config.yaml
n_kv_head: 3
norm_place: "pre"
positions: "rope"
tie_embeddings: false
parallel_block: true
init_std_qkv: 0.0249
lr: 0.0013
beta1: 0.9
weight_decay: 0.18
grad_clip: 2.0
warmup_steps: 200
decay_fraction: 0.922
final_lr_fraction: 0.05
seq_len: 1024
dataset: "wikipedia_en"
MLP neurons of a small language model. Each row is named by its layer, matrix (gate and up: input weights) and neuron, and shows model dimensions 16-111. Each number is 128 + 24 x the weight over its row's rms, rounded and kept within 0 to 255. Numbers have three digits each. A neuron's up and down rows have the sign that makes its largest values positive.
A block is one neuron, or neurons of one layer that tend to fire together. After each block is what it responds to, as a language model described it from the Wikipedia text at the highest values.

L3.gate1824:083121115106121162092167135144125148101114104160154112106148084123151113142083152122110173142156122112099145114108129135153145096106105142159120108168110147129143154135130090103141147140129148130120135092152159177134126139118120127134124148119121124106138169114097113124121134117107136140
L3.up1824:100117111127137124094190122113129138128140098130139146098155127153153126114144146129137122138150129134167157130115141176172137150145116134128140150102143102105131152102096159136129117084120139165119162159115123146137149109138162097143109118131141130122090126160113132098155112133187123080
Phrase-linking prepositions and word endings. Prepositions in spatial descriptions (at the end of, in the middle of, divided by), plus final pieces of split words (projecting, onions, currency).

L3.gate657:144117121142104141116119160181127138101140116141147153136169121113133166092125112150119121112156102120100168155129122130094119099133172176146119138121127123187145159136123119156133140119182112116095095077121124100089100129131150112147100077181123159167178104128184145118142159152109138122
L3.up657:118166073143123118114131139166136129104127144138150160124152145166117136135125094160150121148123135163127163166089115113072124107149167171127116150127140140158140135112136149116136170117136131114102130082137149112134103111130151080132121076147107132161178094083143112124140139134141083125
Causal verb before its object. Final token of a verb or verb-plus-preposition phrase that takes an object next, often causal, e.g. induce, results in, due to, suffered from.

L2.gate462:146117135126157124114141135150098125133151102163115129127163111109138086088139097104155120116104099113108158149102110165125121133119144155134163076115185056128150139097102140164108095098095132105153164094126134063144087163135109134149140148114140153094111172124142155102149122141128116142
L2.up462:150128120145107083118093088108117144135137132135155128137107120146126090125165135105155119170130132104104116138150117153106108175148109150144135112147187120154144138110176135127154138119116133123132157146134104086107083101098131146130157134123131149134098148149123134115124099139140152108
L2.gate556:135118093152124118132133098122106127115098138124138113120133094145125106138155103163110159141096127147088111119113167108157120131110146121120162095187126135120140157151106126136127116158135110101129136088115095149076133139086119122103153165112095111113142184104176127129095123103069146146
L2.up556:098149104184133094116129103113134162116114116143133124124086128137120086154160110138123140167110100126176105120129062180167129111211143119132102086165140181139114151137142131133155097130129106132082141126124110097142133123128136123162146108095099141114129161127183145107103085132127141109
L2.gate575:134087095166158091123111146101107108120112104154151102143111113076146100141095114090107174103105153110123133125118156139133141109120126122177141113135124113157125153162116104155174106110118108149187143108146177134137110144125153123163107169135125137133130126147117159127148079112166118096
L2.up575:118099094160123102142100175142121130142095109129154111153121172115173103100126128126115155159127140128109144130119146128128158127125093130177107119126074157149103186154131128140095097149118137123116124106077126137114125115097167136131097163149073108115129151145142112120133108129115134133
L2.gate741:107131153168110148167122135136120093150117132126128165141124104101114123127122124089108121121129147119101162126134130108109102090141130152102147099117104099099120168140148133142135123096130143112135127111162093103129161134113145123108125139133116125130164088119138125137125135116172154134
L2.up741:084133115138151110099128153154170092125121152136125110121108124121123152124141130121117163124102149131107130119148119135098091080161150158086141102121148120109116170093119110094098111183130121124112059166110141124100126119119167114133104130164141124114158083104161190055115122137133151123
L2.gate771:130145104088106103111078137114111155134086152138120127135088112125128131094132149138132138190110150102097096123115128113125132113111141137154137118143170118170096158103088125111117143157128110141132091095129135158118103140110138094075153137112147091151102154137103128139119147102095154169
L2.up771:132148123083157105084160146106112108105127090128105101133138117111144117123118115147087164103088112112152093084146091087120121147149130158150109118141092097090123178145044123127136117173158085115104128152102108153137141134144132148122149121155124119130140134119158119116101063171100132129
L2.gate1176:129124133115109166152133128146127089137098131162148152114107108143121119113128093123159111153122165125058165085081106120172134133174138183123152149165131130168080154109108165146119129110107095125163129133127140146107128122099146162147158106118129150124146101104138143123129116182147171136
L2.up1176:111095112146105092146087144130164153127140122112124102141149126103165118108158122125113088115169113116113166122134098173145148139147118134101125161161162095159135135091141110109139110101110096164149145120107168139115071100133109149124140184115164172107134159134146173149136114129119130156
L2.gate1796:122100102149116141128131131132112151173103154112138112168111091144111140138123118067122159101107180152115182126111133142106104132125158139170159089118143166153090139115158105126102117129140061158144084123108127108121143148103113106103137180128142113092110125152141113125120113152133158107
L2.up1796:075122153122088107167142115156094101137068149138162148101135117188142145145166108127128194119127115119105120129144082155137116144156126098122132152169119138130137137133113117115107156109136136094177161110194137135071140104107094133150153088096074185134086191151111128117115114119123149087
L2.gate2038:119132134159092076146129122150105127107108136127181128133093144132146144092122126126159100125184132093130116137144166143102166086148141155090122129150147148112135165100137132116133140103143100092170153092076104101159140159105139111095128124126166119072095157187127135115135127109120109123
L2.up2038:104115085136077147107118146162169149131100151132153118122124104122123112123115115205132110138141117125145095141113116158136138157143050129156134125100127154187115111122136149112090096113095094115098187124128128137107131139180155102175068156114104113108121104113098098128110134161132104152
End of introductory date phrases. The last digit of a year or the comma closing a sentence-opening time phrase, e.g. In 1861, In November 2019, The following day.

L5.gate16:107119128117117131125155168153158071104128109147137167132141068113155156130150172122125128138144147173138141137132176151109092140163120113130129144102146117150134105111135160149113128127144107184135100138123154127147146142142109121154123082125120160134145131167166156111172114105132138109
L5.up16:128123105119109123133082121136139125149161114133136103145170085116173145162140126124174135124119144171108180141109130158142137146164149124095108123131153171138153152135161106177173119115137096125138121112131125158129129080176122097126122089132135126138120109145134137145136103148122124108
L5.gate361:150114105147150107118173102103158114161150116124070109125136094120136123099133153154158109117166133094104129134096135136127133118126152147112109126108118134123154094146152109121113131146152117083129102122188133117140139140126123103091118149115134099169115104133120153144141090138132139132
L5.up361:158122116119132097116146102152129118120092117138062155095122147172099124105125128120176120106173129142108132141112159157143079151126155118139111061100144160168155159138146116125153123158133099148095141139129155126101124125142123135109127134133130118131107115139143138140152151135144093117
L5.gate395:127109078112097114141145141165113133123127140130143132141099147135150130135100144108145073126141156119134163117141136146185133140151078175122162096165114126109133161112125144156121145115175104144128133175131080139159139139117131134120135114138110127128100162104099186120133121150147132126
L5.up395:110129129141132105122109112124162164077114132121131131157150125157139100121112109089133132106085142086154108126101142128128143131119135131134156116129135114123137156128152140145151207116120130150151109121116145146181108097129129084125118112119138096142131131113122150166142110129098126161
L5.gate943:106149163130123135140108158125089150103141098161168123149131098070161107154111107096132093122124147126105129092116111124110121132139128087092125107125115161146160119110144144143168114103154129126091108127125113118132151122155144074112139103145112168119081103127090153132137095138141152148
L5.up943:114141156101116139073129077142141134118119200141166136138135148132109105122077088087145098131134105109131115120081132122131121104086154090134139154120141129128091133149156161075106117067159099140148148169116189144151128133126176118140120104158113180175086122129117134162135135151169137142
L5.gate1017:085118108117104140154139133102156063120097160136113148131142102160099129153137125101150138111117159093124142104133157111130148131149132128107091146107113114112117151144138131141165128145126131146108123109143118115124114115128136131153130138152111121104114127130102133159124127124128110104
L5.up1017:160129123140123140107119117134142074086124117131063084112129080132135161132147117126159123143132154131107136132144129109147150129129094130127119134121073101120166125144184129089155116156122132122131104123111119155177085121118123125130178126117174149122118090161102160147121126132130095122
L5.gate1496:106158114119078171149164093145174160142137134145112143134141109096132116119163140118105123120154149107109117133123156144172117105142124145099114144130144123112117146076121141146128095147156090143136154145131178097119114127139117126082150158103154149091103132148127124153103151135145115092
L5.up1496:097187138145146092108193126163147114123065107137100122119155114107102169104135159127114181147142125129116147129142136089122132088148109152131102120152138162144106143132194083151094114110126121088149105130098105104129128126129113087092169128140143133127153091124094132138127147103174152119
L5.gate1582:123143165111140105128097110157154068096086134168141109140087145091129112136153147159143138128114160113145141139137178141119143106190079134152159138126139158121163109127153125130090123131143111136114119154119136134164127162127063138139124136141117081113127112159118150120134118116130122110
L5.up1582:151119084149170088143117109190121119130102147137098180105113175099121114136151144125127119100131092106114109146069150139130147183138116159136111139153104111119161141151173147092147088102114146105109141096130148140142129151109073094099135079151123149108110146125100134183170113146124101118
L5.gate1707:107185106170129149102126142172113160106129106148133151129142102081101171117126182129117119142151092122147139172114154158096112141166104144139150140147119104096093136164129118125165085133099132134089125162114123129158161087132096128105147091142079119118137117123139151109128138132151107133
L5.up1707:120158130142103133163128101143165158135142171125119162143131102127161133128113132145142123123134137142133119130131106078148101110119095159126109132092155119178132159102119161125096109145132107128128094164143103124159101104142142105116126118125096059123162113186125125146153129120137113111
Pre-technical-term tokens. Tokens just before or inside a biomedical or scientific term, mostly in medical and biology text: "the" before antimuscarinic, "extrac" in extracellular, "with" before tuberculosis.

L3.gate502:172118128155127104077112117129141135120112141133123142139114165125096154091139105140087130129121097098143111067100133089108132124105117084092098131206168093152100116184112145127144164155132118112167154082144133152129139131153114111110120117117152152143080171121148139123146103063104152189
L3.up502:155105149145132100115173149187149093122147143140128130137141143131107133123145121133156143112153125085096108128122140132136153149080125137105145144123121102125127147120096112131156156092130156147178113131097127132143135148099107137078102132091181146133057111111113130148111112145117098132
Month after day number. Month names right after a day number in day-month-year dates, as in match lists, sports tables and event histories, e.g. 26 February 2011, 14 October 2015.

L5.gate123:091060142163140131093099133161115148087127143125126093130153131144116069084117101160136147112082126112097109094110141124133079174130100107128099152135132132155133157103116083122114124160099097070128101133118165100090086156123144097135094093142169131148142149101116138158109104090135137137
L5.up123:101109103132158143107133132144148131105153108151071100111143086147111116159142096139136133109105095127133084108163156139145136125102131147136107141149139108130124158156128115138082152147123102167125080120121187110154157099092158130106110117136127110111184155113107149149176170131148146123
L5.gate263:105143127107125136109155169176129129165095157122160151130145108196150122172081156118131123152118115118145153129158111157149137127108096101182150125129149140083169144155109158130104133115131109124190109127107126098178140151117155100143127160137109139185118140134127133113099128156156133140
L5.up263:124142158121131165127141141139135124108113141149153131136146137144158104133052159126134158123108130168108105136177118120086106111136121131113158130112153131147142114163142102110085078130115144087137103160146125141108118144118124180134135139113112162164119149130154148116141139135136114111
L5.gate489:108122131109102119142100156143107097137132092153160141136140156125138074149116118121101087135091101129140157142093122153148160131151126136128120128139142130123137131094186155111114103195137085120149110127123113149118172139088136116131130175135176117078135097142114136102127108119133123120
L5.up489:121129135133167146131152144107137131117152091135076129137098130099112143169123109115131161138120150106128069149140102114125065147086106111108149139130103134142109175138114103132092137122174132121155106177146141122152129130149121126140122140173100111193117114136109078154146122107151130100
L5.gate594:162129140120180130125160128132110160144111148113111106132134122123183107134171106130162170181152101120132093099131155139123146116102083114097177118121126093149106153102110150115114163101136141116141145157085151138109135120141116092109162173110128124102138123120138121121164120165136118137
L5.up594:109126102148152140145181126093140079140119132107146100120152146154136117162117136139176160124126134065131147136123140140167148144116086115118125152119165105159123117144145146129136167109121144120125097176102108137128115133086154113100128131141122127108156141108101125152152138151120102130
L5.gate622:133128102076150155144158041131162095115172143112114140154121131084101122114106145156137149086120118091161119109153100115146114086103104127149171139152146108158116106168145138126145108166157158115108105147136108135102145135123153142111126103154147114142167130117131127121154114144145134116
L5.up622:112140134103136120154140075149119105133123116157107137106084143147117077150159120060168128152161127167113136088166087111152118117148118144139147165097145120117147085151130145077148098086127130087089150138122153122103154112137093072114136132128153124137093152125137145166114158141160136129
L5.gate1329:099126146103114120158156091095147128113161147136099156110144118119084066143099168111121206163121110118141127119065114111114140091162129182115118089106109116149122116151167128143143117159140117121138102127095165100101123148135131084158125166119101109105095093143132112103124078121077166128
L5.up1329:094173102122107127194112117135144125163134168149155126087151083165129122080093139145165129120149155138111108103092125134157084133150115163137152112119143110143118161111162129164128104120165117104082120143129142090107139146116177132110122194147129109134130133089087135147123101117106111097
L5.gate1577:119119182159078175102117119121128105149137122153157159163127138159151157111081143142123101154158129106143105144122099168127174106159116124126101094132188118121133130134111120125122111117127153104143130159076145105144199114114145104115096138141110108086132112103119135113135152153157143157
L5.up1577:071119131117141132154147090146122148080104120134125154159113093190134128125101132120183157139106114118154111115089102196109167125091172162132112159046183134115119109173136114124123092122148139104113114123111146123103160091123143100122115123127152090121147126103125157128138133156175131139
L5.gate1602:106133123116129080158115104193123149107133148100120135118138105114146155157124119127135117144145113129120133086136123101081129140108122124136118111128129132130099171092084157150150094120138167118161147146134155105114124124144127155108143117153109143166123135107151130082096101130159121102
L5.up1602:136115096121153104153101154146138101099134173097198126160139163086125127159109113129146084132155153131112108163155146133129123107099118110162141139114117089167106068099127139091122129137141168094120152120144086109107114147123137125105141137141125106156085155116081116103153157101138140164
Descriptive attribute lead-ins. Articles, commas and short words just before a physical attribute or rating in building, ship and species descriptions, like "a hipped", "high", "grow to 6".